Weights of a small GPT-style language model, trained from scratch on English Wikipedia: MLP 704 SwiGLU.
MLP neurons of a small language model. Each row is named by its layer, matrix (down: output weights) and neuron, and shows model dimensions 32-95. Each number is 128 + 32 x the weight over its row's rms, rounded and kept within 0 to 255. A neuron's up and down rows have the sign that makes its largest values positive.
After each neuron's rows, "raises" lists the tokens whose logits its output raises most directly, leaving later layers aside.

L20.down552 [129 140 139 104 132 162 184 123 126 125 134  80 162 130 177 117 115 188 146 150 182 196 114 187 186 119 120 143 104 128 119 166 108 117 136 147 156 133  44 154 127 102 151 191 111  99  94 155 133 146 100 109 163 147 173 115 107 144 114 129  75  93 135 136]
raises: "cha", "chi", "tra", "son", "te"

L9.down607 [111  94 143 158 139 209 143 118  99 134 120 130 154 132  80 139 107  98 166 119 151 154 144 120 110 113 163  81 133 147 138 157 125 157 145 103 117 136 118 116 127  62 123 143 102 110 183 125  93  96 134 142 129 196  25 100 151 141 112  98 125 101 122 109]
raises: ".", ",", "s", "st", " or"

L19.down298 [ 98 106 164 157  69  95 168 138 120 156 162  94 118 119 137 115 107 155 204 171 107 151 133 111 161 122 131 124 122  91  95 107 117  98 159 180 157 122  79 142  81 166  96 142 194 168 131 128 134 127 214  85 126 150 141 145 141 148 146 139 153 110 147 137]
raises: "e", "ee", "eh", "eri", "ible"

L11.down473 [198  86 117 185 155 168 152 139 117 154 120  93  83 131 199 115  93 123 147 118 160 148 161 124 168 143  98 144 172 153 185 123 152  88 128 103 127 139 125 160 143 151  97 112 176 153 109 134 114 100 152 147 116  79 116 120 103 131 123 109 145 116 116 122]
raises: "\n", "\n\n", " Pts", "\n ", " Result"

L20.down71 [151 137 125 164 105 117 108 155  97  93 131 105 142 102 113 102 117  59 114 156 118  90  90  55 147 130 133 107  91 102 114 157 143 144 134  84 143 112 109 140 128 115 195 133 124  67 112 132 125 175 150 105 167 164 104  85 116 130 121 141  68  96  79 162]
raises: "e", "eni", "ce", "es", "ena"

L9.down387 [147 122 111  97 136 157 176 157 132 164  75 161 141 130  90 145 141 120 128 129 123 134 138 223 113 106 110 116 126 146 150  89 115 138 136  85 150 146 133 134  93 123 154 108  85 117 174 119 118 100 135 102 137  87 100  94 142  88 103 153 128 127 144 168]
raises: "'", ",", ".", "s", " and"

L10.down546 [135  76 120 116  87 142 161 123 163 136 124 129 111  71 152 132 132 117 130 155 148 113 153 164 129 136 115 129 161 115  50 115  58 163 129 129 122 109 134 113  57 108 173 166 126 134 127  92 121 137 145  85 148  85 131 156 138 140  83 159  92 140 164 165]
raises: "pp", "ll", "nd", "ck", "mp"

L9.down679 [109  70 138 136 156 121 143 166 117 159 187  90 163  95 144 148 164 126 148 122 137  95 135 192  93 122 133 108 159 206 160 120 140 144 134 122 206 146 107 115 107 123 145 110 104 143 151 162  78 108 114 114 101 139 109  96 148 144 105  98 125 163 156 121]
raises: ",", "-", ".", " (", "/"

L10.down668 [172 146 134 145 152 107 107 162 119 140 132  99 131 148 134  92 154 135 171 123 137  61 133  58 177 127 130 155  79 155 134  51 152  80 102 118 134 132 129 124 144 124 192 139 102 155 107  56  84  87 129 100  90  71 182  96 136  94 139 139 128 178 138 102]
raises: "erve", "ervation", "ulate", "erv", "ort"

L18.down257 [126 223  92 105 150 169 125  79  98 124  70  57 159 164 141 197 158 121  98 126 119 140  95 132  69 141  92 130 113  94 100 114  99 117 161 105  95 165  69  90 121 171 132 103  78 133 104 160 100 118 161 112 140 147  94 135 179 103 126 143 116 186 200 136]
raises: "est", "ly", " “", " \"", "ened"

L20.down87 [121 134 166 134 224 155 177 123 116 131 114 127 123 108  96  87 123 114  97 158 130 135 164 255 110 108 173 139 136 193 167 135 167 148 141 119 101 145 141 107  90 124 131 165 155 133 117 123 146 120 173 173 131 140  97 141 115 110 128 110 115 170 135 122]
raises: " →", "'", "’", ",", " with"

L14.down148 [189 116 147 117 130 120 112 147 126 125  98 125 128 152  54 136 126  90 156 161  78  54 150 131 142 141 114 159 180 143  72 106 111 172 103 165 111 118 125 126 111 119 153 174 138 141 124 146 127 104 134 126 169 131 135 133 136 113  84 153 116 131 193 142]
raises: "rd", "tt", "nd", "nce", "ll"

L14.down221 [181  96 129 183 171 178 113 117 133 150 133 163 111 157 157 104 163 181 149 136 139 167 129 174 125 127 147 158 170 123 156  76 143 111 159  84 110 132 161 175 131  99 114  29 100 114 101 114  96 135 135 100 170 117 160 155 129  84 148 177 117 136 123 114]
raises: "\n", "\n ", "\n\n", " enemy", "uris"

L10.down121 [130  97 136 128  42  72 126 115 167  95 120 103 128 144 120 197 113 126 187 161 161 128 146 102 172 165 134 109  81 178 100 114 136 104 140 145 160 163 103 120 171 111 136 136 136 125  92 142 129 139 111  93 166 141 108 135  72 140 139  85 147 136 131 186]
raises: "mit", "mission", "vert", "fect", "c"

L13.down107 [115 140 138 150 126  88 157 150 100 114 132 125 177 121 145 132 159 152 127 122 121  77 162 159  67 167 119 108 161 111 145 150  64 183  86 142  91 128 132 121 121 108 140 147  97 158 123  57 158 109 129 148 120 135  74 105 143 104 165 158  74 157 161 100]
raises: "down", "ments", "ment", "ctor", "lies"

L19.down582 [146 125 115  87  91 180 130 120 135 157 165 106 143 105 140 138 124 109 160  44 142 125 144  96  77 128 129 185 128 168 155  85 122 109 141 115 144 110 171  98 138 170 123 135 136 143 119  96 155  95 130 125 127  72 140 132 145 127 122 140  86 158 137  95]
raises: " them", " him", " their", " its", " these"

L17.down231 [151 178 113 135 149 144 128 109 126  78 102 116 112 125 135 136 130  68 163 124 168 136 160 255 117 152 140 138 107 124 149 128 139 124 119  97 124 107 128  86 123  78 136 113 125 155 158 163  71 150 153  86  79 130 167 162 142  94  97 184 119 121 154  88]
raises: " makes", " gives", " comes", " would", " provides"

L7.down506 [119 115 150  94  84 139 134 137 135 122  92 106 133 159 182 176 125 127 123 100 142 145 116 132 162 149  99 114 156 157 163 122  96 163 121  86 104 191 119  91 139 116  93 155 143 109 121 142  92 113 102 103 126 173  99  76 185  85 113  89 136 171 120 144]
raises: ",", " and", " in", ".", "i"

L3.down37 [125  96 108  84 132 120 154 170 135 113 169  69 119  82 117 125  87 124 207 187 159 137 108 114 129 112 194 156 116  97 130 102 127  93  99 116 105 122 115 115 106  45 137 174 120  94  89 148 119 123 150 186 153 120  91 160 102 138 145 115  99 143 164 146]
raises: "ted", "tes", "tic", "utes", "ti"

L3.down472 [150 115 193 123  96 150 148 160 154 125 123 107  82  82 126 171  95 141 164 142 104 156 167 124 132 160 115  95 142 138 136  97 109 154 131 104  93 147  89  98 142 124 164 147 110 157 149 143 122 116 144 141  90 122 105 146 116 113  95 130 124 187 184 152]
raises: "er", "y", "is", "t", "e"

L18.down648 [111 148 128 116 113  97  85 129 143  97 138  63 108 113 135  95  93 163 108 157 114 131 121  83 150 176 138 185 118  84 179 111 147  56 114 116 111  97 166 142  74 176 113 138 154 108  94 179 118 145  99 146 188 136 127  86 170  68 116 193 130 146 149 138]
raises: "ige", "ide", "eva", "t", "ter"

L19.down489 [118  87  80  99 136  91 144 132 105 141 153 161 140 139 173  79 128 176  84 140 150 154  87  66  73 138 147 107 134  67 118 104 151 196 110 142 112 125 116  92 157 126 143 119 123  92 150 169 102 149 170 158 115 155 110  60 124 135 161 105 145 155  90 120]
raises: " album", " albums", " lyrics", " music", " songs"

L10.down241 [120 131 167 102 124 137 144 133 150 101 128 159 143 132 131 112 102 128 132 119 111 136 128  96 126  65 118 160  99 152 194 135 138 135 125 107 114 160 160 140 158 135 116 115 100 112 134 129 155 112  63 158 129 127 128  81 166 148 178 173  95 137 145 107]
raises: "–", ",", " and", "-", "."

L15.down627 [140 173 134 118  72 153 205 119  92  95  81 142 100 127 158 152 181 135 161 124 110 129 110 101 150 158  97 112  96 123 134  49  77 110 109 148  95 136 141  75  93 153 137 104 128  93 166 204 150 140 154 110 126 142 135 146 185 122 120 173  95  88 177 112]
raises: "as", "se", "ste", "to", "cal"

L11.down145 [159 141 173  77 151 142  61 112  95 112  87  77 132 134 124 110 139 114 125 119 124 145 135 110  88 122 107 102  91 236 118 113 116 125 177 151 135 151 129 154 170 105  92 122 112 105 207 144 144  79 102 143 135 101  78 138 127 156 135  99 128 103 180 140]
raises: "–", ".", ",", "0", "-"

L7.down231 [ 92 151 179 112  93 103  90 164 125 118 133 104 142 186 144 152 124 122 117 137 176 135  81 139 148 136 140 166 112 170 157  99 121 143 145 139 135 112 112 148 144 104  94 107 121 131 130 153 129 108  97 140 101 160 113  81 134 139 113 152 158 130 125 158]
raises: " of", "ing", " in", "ia", ","

L17.down554 [156 118 129  90 131 141  35 133 123 104 165 130 188  87 133 118 129 148 154 110 117 186 111  82 113 156 159 179  97  81  97 117 133 121 133 157 108 211 121  55 119 131 110 151 192 144 110 161 153  90  81 102  51 148  70 115 153  88 111 136  77 104 157 104]
raises: "stan", "ries", "ies", "s", "ras"

L20.down567 [169  88 107  68 136 168 204 141  92 141 159 123 123 104 181 132 102  96 183  96 102  87  93 190 115 145 144 155 103  77 124 159 156  83 147 145  78 149 155 146 136 134  43  86 114 126 114 119 154  94 118 128 169 122 127 132 114 123 180 190 132 125 233  83]
raises: " its", "ically", " enough", " their", "ify"

L13.down606 [170 163 169 106 174 117 106 119 102 125 112 155 153 125  82  90  92 127  95 126  65 128 142 124 110  87  99 138 139 138 134 143 125 149 144 152 135 185 144  99 164 129 108 131 138  96 210 130 119  90 153  90 133 130 144 122 125  79 167 114 161 142 149  71]
raises: "–", "0", "8", "5", "7"

L10.down367 [175 110 125 138 118 150  53 144  82 145 156 146 132 113 131 134 177 111 134 162 131  47 154 181  98 111 102 109 148 193 203 108 175 151 108 123  88 186 166 190 106 163 156 106 129 136 144 210 158 135 141 116 147 119 151  85  70 129 132  87  93 140 155 144]
raises: "I", "A", "C", "ers", "N"

L4.down275 [139 133 175  79 103 111 171 138 103 149 107 124 163 113 130 162 202 138 148 152 165 162 171 122 137 128  85 175  87 121 127 130 168 120 113  91 158 149 147  81 124 148  93 131 131 152  65 126  75 110 180 114 130  67 104 117  99  78  75  90 175 167 103 144]
raises: "s", " of", " (", "-", "."

L11.down3 [203 115 170 101 165 128  73 134 115 122  57 123 127 136 122 122 139 140  74 124  99 129 150 146 105 139 112 137 127 161 129 179 118 171 164 167 120 154 133 122 159 121  78 126 147 100 159 101 132  75 151  96 166 103 128  99  93 143 121 149 121 145 142 110]
raises: "th", " million", "rd", " mm", "–"

L20.down282 [119 118 159 189 128 179  62 100 103 111 131 105 124 140 133 103 153 110 163  77 146 124 162 193 128 196 145 106 157 102 152  98 162 147 118 130 170 109 113 145 147 187 101 169 100 144 100 115 180 131 150 122 120 134  90 107 146  70 155 118 140 110  77 123]
raises: "ken", "sur", "ction", "ther", "by"

L15.down128 [105 176 159 152 154 103 106 126 135 106 160  72 180 108  97 160 103 103 107 113 109 115  96  74 103 108 100 106 149  91 139  96 140 116 137 138 162 121 173 179 120  90 142  87 147 148 196 133 172 115 129 119 143 176 121 168 206 115 180 127 115 133 220 106]
raises: "ment", "ments", "ability", "cs", "ably"

L19.down661 [111 142  88 156 120 111 151 170 120 136 105  82 136 110 136 128 151  93 134 102 119 121 100 144 181 113 118 153 144 159 131 181 124  62  93 117  96 158 127 119 158 133 164 139 116 127  81  80 109 119 167 152 140  90  90 118 159 120 159 131  78 135 126 122]
raises: "ti", "tor", "ting", "ted", "ble"

L15.down559 [157 159  60 184 154 111 191 162 145  99 170 128 156 112 111 138  96 150 164 157  96 161 126 129 158 104 144 199 122  72  86 205  83  90  82 143 100 107 156 110 149  63 100 144 139 109 159 128 179 144 159 133 122 145 141 124 152 107 102 159 127  89 204 161]
raises: "ific", "ments", "bi", "son", "ment"

L9.down613 [162 124 144 133 151 118 155 160 108  66 139  78 128 137  83 157 123 108 140 151 114 122 100 116 143 164  88 120  69  97 155 156 142 136  89 130 127 169 120 117 126  88 121 119 140 112 155 153 110 115 104 110 126 132  98 151  56  87  95 125  81 131 133 130]
raises: ",", " in", " and", "er", " ("

L9.down561 [129 122 126  94 103 128 126 129  89 118 109 106 113  81 139 119 171 107 150 132 155 126 105 142 151 121 160 114 111 118 151  93 178 120  95 106 158 119 101 138  97  94 116  85 138 140 142 152 104  75 105 130 115 134 119 129 126 127 121 169  99 144 113 127]
raises: ".", ",", " (", ";", "s"

L10.down18 [181  97 165  88 146  92 110 130 119 117 110  92 148 153 127 142 147 125 132 122  91 127 122 144 107 105 103 116 103 149 133 184 149 155 203 148 114 186  95  87 151  90 118 133 137  92 177  75 111  82 152 106 171  97 121 104 117 109  99 148 128 134 137 103]
raises: "th", ".", "7", "–", "-"

L9.down291 [138 109 144 105 108 114 204 124 125 112 101 128 128 180 127 116 166 141 133 105 138 143 156 140 110  95 113 141 135 137 199  92 109  89 111 140 146 128 130 122 169 120 144  72 130 111 104 143 123 102 169 145 131 129  80 123 137 110  94 168 141 132 109 105]
raises: ",", "'", "s", ".", " and"

L18.down657 [109 152 118  98 172 103 126  71 142 123  93 144  89  62 109 109 149  91 158 150 186 132 168  81 140 176 105 137 173 162 130 127 148 159 157 145 123  94 114  47 131  87 164 103 154 128 168 130 145 126  47 208  96 122  89 118 187  99 104 121 162 192 182  97]
raises: "\n\n", "\n", " |", " is", " as"

L17.down142 [158 111 117  92 102 166 180 219 183 178  86  90 156 138 118  94 111 122 151 133 185 126 142 178 108 115 103 101 108  45 116  81 124 173  93 160 125 154 138  70 136 150 133 138 107 132 120 123 190 127  31 143 119 145 103 108 114 106 130 152 143 133 141  95]
raises: "ing", "ful", "eth", "ed", "est"

L15.down193 [134 100 129  91 119 169 116 131  86 174 127 171  99 107 154 129 107 110 116 145  85 147 154  88 118 166 126 109 109 108 100 145 116  89 162  59 115 135 112 178 130 172 157  86 178 109 137 116 134  84 153 143 107 155 125  49 155 167 173 124 116  85 105 123]
raises: "tle", "lor", "ten", "com", "son"

L19.down240 [114 104 147 157 146 151 133 139 158 131 137 128 144 114 133 138 106 172 143 107 142 125 141 138 193 121 125 109  50 162 119 134 167 100  71  93 128 129 120  98 122 126 159 127  95 183 136 107 140  87 113  86  58 169 117 124 135 170 158 135 136 136 169 145]
raises: "ing", "ym", "ings", "y", "lor"

L20.down92 [101 112 141 138 108 116 109 144 115 126 105 101 111 141 161 132 193 121 132 199 167  91 146 206 158  60 131 116  92  73 123 107 139 111 247 124 156 132 134 146 140 110 130 132 174 112 132  70 132 150 127 125 187 151 104  64  52 114  95 136 168 112 119 112]
raises: "e", "eh", "gen", "is", "ense"

L19.down294 [154 120  76 204 123 126  96  94 118 222 128 144  55 126  95 137 151 116 154 141 182 108 125 148 154  90 121 128  31 112 146 173  81 172 172 126 115  81 114  91  99 144  98  96 123 158  52 157  60 129 191 124 103 177  91 119 118 153 144 113 188 138 194 117]
raises: " appeared", " lived", " remained", " arrived", " became"

L17.down512 [ 90 116 123  93 150 108 103 166 138  86  98 120 135 158 103 123 166 142 129 109 164 148 112 123 121 138  69  94  96  86 112 151 172 110 180  75 154 164 112 140  95 163 183 116 103 152  97  92 144 100 132 194 127 158  93 131 179 175 117 124 125 100  96  90]
raises: "ze", "z", "za", "Professional", "zo"

L9.down222 [214 127 185  78 149 148 119 131 117 122  62 110 139 169 133 132 109 117 117 117 129 129 159 120  86 134 133 128 145 144 154 177 121 154 136 126 111 128 148 124 120 120  96 159 151 114 146 105 103  84 161  99 118 114 104  78 103  98 122 130  89 134 125  77]
raises: ".", ",", "–", ";", " –"

L20.down44 [103 143  74 153 130 148 100 142 122 115 127  89 173  89 150 140 141  68  65 102  74  87 150 214 118 101 143  88  89  66  98  90 117 120 139 116 137 178 161  67  91 126 151 113  72 135 110  75 132  99 107 165  90 126 128 109 109 158 161  88 170 108 152 128]
raises: "sson", "s", "sen", "lies", "ling"

L17.down145 [123 117  68 126 105  70 141 102 137 107 172 150 125 194 117 132 133 147 130 158  94 167 124 128 112 144 130 203 123  98 110 112 205 169 105 174 116 157 169  42 191 120 146  72 129  95 156 150 146 130 130 161 120 131 125 115 109 103 209 108 159 128 131 141]
raises: " music", " Studio", " musical", " album", " documentary"

L17.down597 [129 109 147 138  90  72 143 132 139 159 103 131  93  57 158  90 125 102 130 130  95 130  90 146 113  59  88  97 180 126 146 127 177 109 127 147 131  99 119  97 131 152  99 240  73  88 110 141 167 141  84 142 105 100 114 146 151 147 123 120  94 129 143 100]
raises: " they", " he", " it", " she", " these"

L20.down563 [134 147 136 176 120  81 140 131 134 104 116  81  86 161 119 147 151 136 154 150 156 156 161 202  79 146 136 172 128 105 146 116 130 127 132 147 113 133 157 151 167 193  98 161 158 140 145  99 131 147 149 159 145 150  92 103 153 163  73 140 120 123  97 110]
raises: "rif", "je", "wa", "wen", "war"

L10.down487 [161 119 169  70 160 119 139 104 132 108  61 128 147 173 127 131 115 116 101 141  82 118 146 139  86 115  87 130 131 177 134 190 119 163 178 126 118 171 152 131 148 131 101 140 153 109 165  96 127  92 139 113 152  62 151  96 119 142 129 147 106 135 120  87]
raises: "–", ".", "th", "0", " ft"

L7.down93 [126 116 132 183 127 114 109 137 115  98  90 127 142 154  97 159  72 154  83 138 126 108 132 127 182 147 134 171 143 148 119 152 113 146  98 115 149 160 102  56 117  53 159 128 130 166 111 185  79 107 105 134  68 123 133  83 135 111  94 119 146 128 135 148]
raises: "s", ".", " and", "-", "'"

L20.down109 [158  75 136 144  82 135 112 165 172 172 145  94  97  96 176 122 154 170 102 148 154 130 165 112 184 191 174  95  97 124  87 110 151 105 174 183  72 126 139 146  65 152 144 118  95 154 159 114 132 116  75 185 161 117 177 110 186 112  85 151  96  83 160 127]
raises: "ter", "ted", "der", "t", "ting"

L10.down481 [108  94 131  56 171 135 181 131 121 109 143  82 101 153 120  83 170 102 129 148  74 103 142 197  81 112 119  77  98 110 174 179 136 115 111 113  73  84 113 153 118  90 118 143 116 106 146 103 126  89 157  80 132 145  82 144 136 104 119 129 136  96 140 138]
raises: "s", "sen", "'", "ia", "son"

L3.down419 [143 167 146 193 170 143 142 105 148 124 121 102 146 170 144 130  55 127 135  91 106 120 129 141 124 178  67 137 139 120 166 121 144 109 126 120 153  96  88  86 159 104  97 120 201 140 123 131 151 165 100 149 159 146 103 166 207 172 130 146 133 103 103  92]
raises: "s", "ings", "ing", "ern", "ers"

L4.down37 [ 99 154 132 135 150  74 160 125 150 108 103 101 153 156 150 170 126 152  81 150 174 156 105 151 128 122 145 124 121  98 158 128 116 170  90  88 133 152 128 178 100 117 151 133  78 127 149 140  50  98 128 178  81 138  98 108 140 117 142  61 170 172 159 119]
raises: "ler", ",", "ling", "ens", "ing"

L20.down678 [193  97  66  90 113  67 123  92 145  89 113 198 204 119  59 151 163 162 158 118 121 114 173 149 159  98 123 129 144  99 122 133 174  94 119 100 155 178  89 131 130 132 157 135 103 188 156 112 140 112 158 112 103 212 175 144 147 131 145 131 128 169  62 111]
raises: "ae", "ne", "de", "d", "cted"

L3.down389 [138 173 131  89 135 117 155 180 112 107  90 119 112  64 103 152  95 129  49 162 150  99 115 108 137 117 135 143 128 123 109 119  88 138 115 127  58 130 145 165 132  96  72 112 153 122 169  99  73 152 154 153 123 161  99  78 105 129  97 120 145 154 167 149]
raises: " and", ".", ",", "s", " of"

L19.down337 [ 85 155  88  84 136 119 171 103 103 153 136 166 166 124 180  78 125  87 180  90 106  99 108 154 105  55 184 167 163 132 177 101 156 126 151 167 146  79 167 152 101 153 125 122 122 114 133 136 186  97 177 153 103 109 149 155 116 106 116  86 105 154 136  80]
raises: " its", " him", " how", " this", " his"

L20.down355 [117 125 153  80  62  79 161 105 169 153 158 175 181 120  69  82 135 185 174 132  90 141 133 105  90 114 158 110 115 210 139 135 180 104  64 134  84  90 133 184 130 153 120 103 151 106 128 113 138 148 117 146 157 161  91 156  68 109 179 118 154 116 162 137]
raises: " later", " earlier", " before", " after", " ago"

L9.down647 [123 123 120  87 161 143 163 143 103 123 125  93 129 169 137  96 165  92 125 135  89  86 142 200  91  97 139  75  84  89 180 173 114 107 115  78 105 100 121 160 113  67 147 116 135  74 123 130 127  69 164 109 117 138  94 152 150 112 113 109 133 139 128 179]
raises: "s", "'", "sen", "-", "son"

L11.down129 [166 101 178  57 170 151 146 126 111 107  79  78 118 154 133 113 147 123  97 117 144 116 128 175 117 151  77  98  83 137 177 145 114 116 142 110 110 139 123 147 148  77 137  89 120  82 192 130  70 133 129  82 167 131  76 145 154  89 121 157 166 118 131  79]
raises: ".", "-", "'", "–", "s"

L3.down399 [112 142 142 169 106 139 134 119 112 104 113  69 110 121 105 118 103 119 134 131 153 127 123 121 122 152 121 130 165 123 100 114 167 125 107 135 121 145 124 117 108 115 122 104 133 132 146 169 113  95 136 123 140 128  92 120 147  86 127 107 127 148 113 106]
raises: "s", ",", ".", " and", "ly"

L20.down265 [132 112 165 118 116 116  76 117 172 148 141 100 188  98 139 119 122 108 124 117 128  82 162 175  92 120 178 162 113 158 115 106 186  49 137 179  94 132  85 141 131 107  83 130 141 138 116 138 134 116 100 176 138 104 126  85  90 125  85  88 131 158 157 170]
raises: " of", "later", " Of", "ings", " Years"

L15.down304 [153 150 127 126 130 132 176 121 151 107 121  97 134 148  83 198 172 103 118  92 209 153 138 106 169 132 124  84 164 119 122  85 110 141 121 126  89 127 142 125 115 164 120 146 170 108 134 139 102 170 125  94  99 112 169  83 113 112 170 172  89 204 103 149]
raises: "eting", "fort", "time", "ence", "ét"

L17.down470 [153  45 117 122 140 129 184 135 164 150 160  72 179 119 201 157 132 149  97 136 166 148 137 112 137 122  89 148  98 125  94 125 152 108 121 138 108 167 122 126 122 147 127 121 106 158 108 140  95 126 137 139 144 153 130 116 127 102 172 153  95 115 145  98]
raises: "ed", "ing", "ting", "ency", "ted"

L17.down476 [156  76 114 143 147 105 203 159 129 111  95 124 126  70 115 146 128 144 151 189  96 108 108  90 179 120 149 120 136 241 201 167 170  80  94 131  74 192 190  92 148 141  85  97 186  95 134 116 101 109 115 207 174 130 132 180 138 126 147 171 100 151 103  45]
raises: "nic", "nis", "n", "na", "not"

L13.down538 [195  77 100  94 102 153 190  74  99  97 119 125 245  77 144  83 170 129 147 209 161 140 141 165 177 185 130  75 165 189 118 145 156 171 184 142 117 158 151 136 158 177 109 112 120 124 159  37 108 168 150  78 120  84 114  80 154 100  56 156 111 155 119 112]
raises: "nd", "mp", "b", "nt", "xt"

L20.down136 [ 96 109  84 132 100 136 163  88 130 130 109 119  95  90 104 136 137  48 165 148 110 112 110  92 146 121 160 133 118 121  94 138  93  95 104  81 113  95 153 107  77 148 130  69  74 115 132 108  91 104 123 125 147 137  89 100  90 160 128  79 190 160 147 126]
raises: "s", "e", "live", "ms", "sen"

L9.down608 [121 143 159 119 130 101  80 149  94  79 120 103 112 123 102 105 117 147 160 170 174 122 177 113  99 176 150 103 142 126 146  65 117 100  77 127 129 105  94 119 155 103 186 108 106 144 189 166 177 114 119 112 103 152 114  91 131  95  64 122 153 158 148 154]
raises: "s", "al", ".", ",", ";"

L19.down121 [ 61 102 162  99 158  89 137 115 131 132 209 111 184  89 135 135 154 161  99  94  96 102 175  27 117  82  71  94 105 107 152 171 142 130 159 135 126 203  80 119 125 110 157 168 119 120 153 129 142 101 109  69 177 121 124  92 190 138 129  94 162 170 159 108]
raises: "ess", "enti", "ent", "ents", "ence"

L11.down188 [146 107 113 107  87 105 168 123 126 106  91  77 135  51  78 111 119 109 150 161 145 122 170 178 100 124 149  94 177  81 134 125  85 112 135 126 137 111 125 140 148 176  88  54 147 100 105 138 145 118 160 162  66 151 178 202 117 168  39 126 163 137  88 198]
raises: "lla", "nt", "n", "pha", "nd"

L14.down103 [162 132 120 117 168 111 173  95  87 106 128  89 136 164 135  60 133 140 148 151  84 196 155 127 170 134 142 132 120 112  36 115 163 108 108 139 164 140 124 119 151 108 106 145  94 146 105 134 175 140 144  93 116  65 128 118 164 107 152 120 170 131 151 163]
raises: "nce", "rm", "nt", "ller", "mp"

L10.down600 [167 110 110 149  93 126 130 125 131  98 140 122 144 144  99 157 125 136 141 103 126 168 117 113  78 125 146 143 109 221  48 120 131 109 120  98 165 137 103  96 148 192 122 104 133 206 110 105 141 103 157 109 142 101 117 131  89 127 164 104 130 120 131 147]
raises: "tain", "mit", "fect", "vas", "mission"

L13.down246 [116  86  77 128 106 145 181 122 192 186  89 121 152 121 129 109 155 154 137 135 164 102 138 175 153 137 110  88 104 115 111  75 138 142 196 148  76 106 128 115  89 160 150 124 155 170 167 116 169 135 100 101 181  91 132 177 161 122 120 155 131 165 133 205]
raises: "nd", "mp", "ss", "ster", "ck"

L17.down520 [124 150 234 170 124 146  98 142 162 101 121 112 189 139 127 127 188 118  83 115 140 102 201 209 164 135  72 130 164  93 199 126 110 149 113 125 129 167 104 114 164 144 116 117 146 117 119 104 112 141 117 126 142 123 175 184 152 138 134 128 192 163  83 135]
raises: "ers", "er", "erm", "ert", "ings"

L20.down210 [ 82 184  86 120 144  88 162 120 144  59 172 166 128 176 172 106 118 130 142 132 151 133 161 224 124  92  91 140 109 110 100 144 110 141 107 122 153 149 116 129 115  90 176  95 100 135 109 105 121 125  82 134 130 107  96 170 142  79 167 146 131 101 111 111]
raises: "ments", "ivity", "ment", "aries", "iva"

L19.down530 [104 130 176 112  78 148 112  75 128 116 130 131  99  91 103 134 118 116 115 132  84  88 169 135 132 156 133  92  87 152 149  83 142 156 120 124  85 103 123 130 122 148 108 162  90 102 117  92 141 129 165 157 178 132 143  77  94 139  97 146  82 118 149  89]
raises: " this", " these", " them", " it", " any"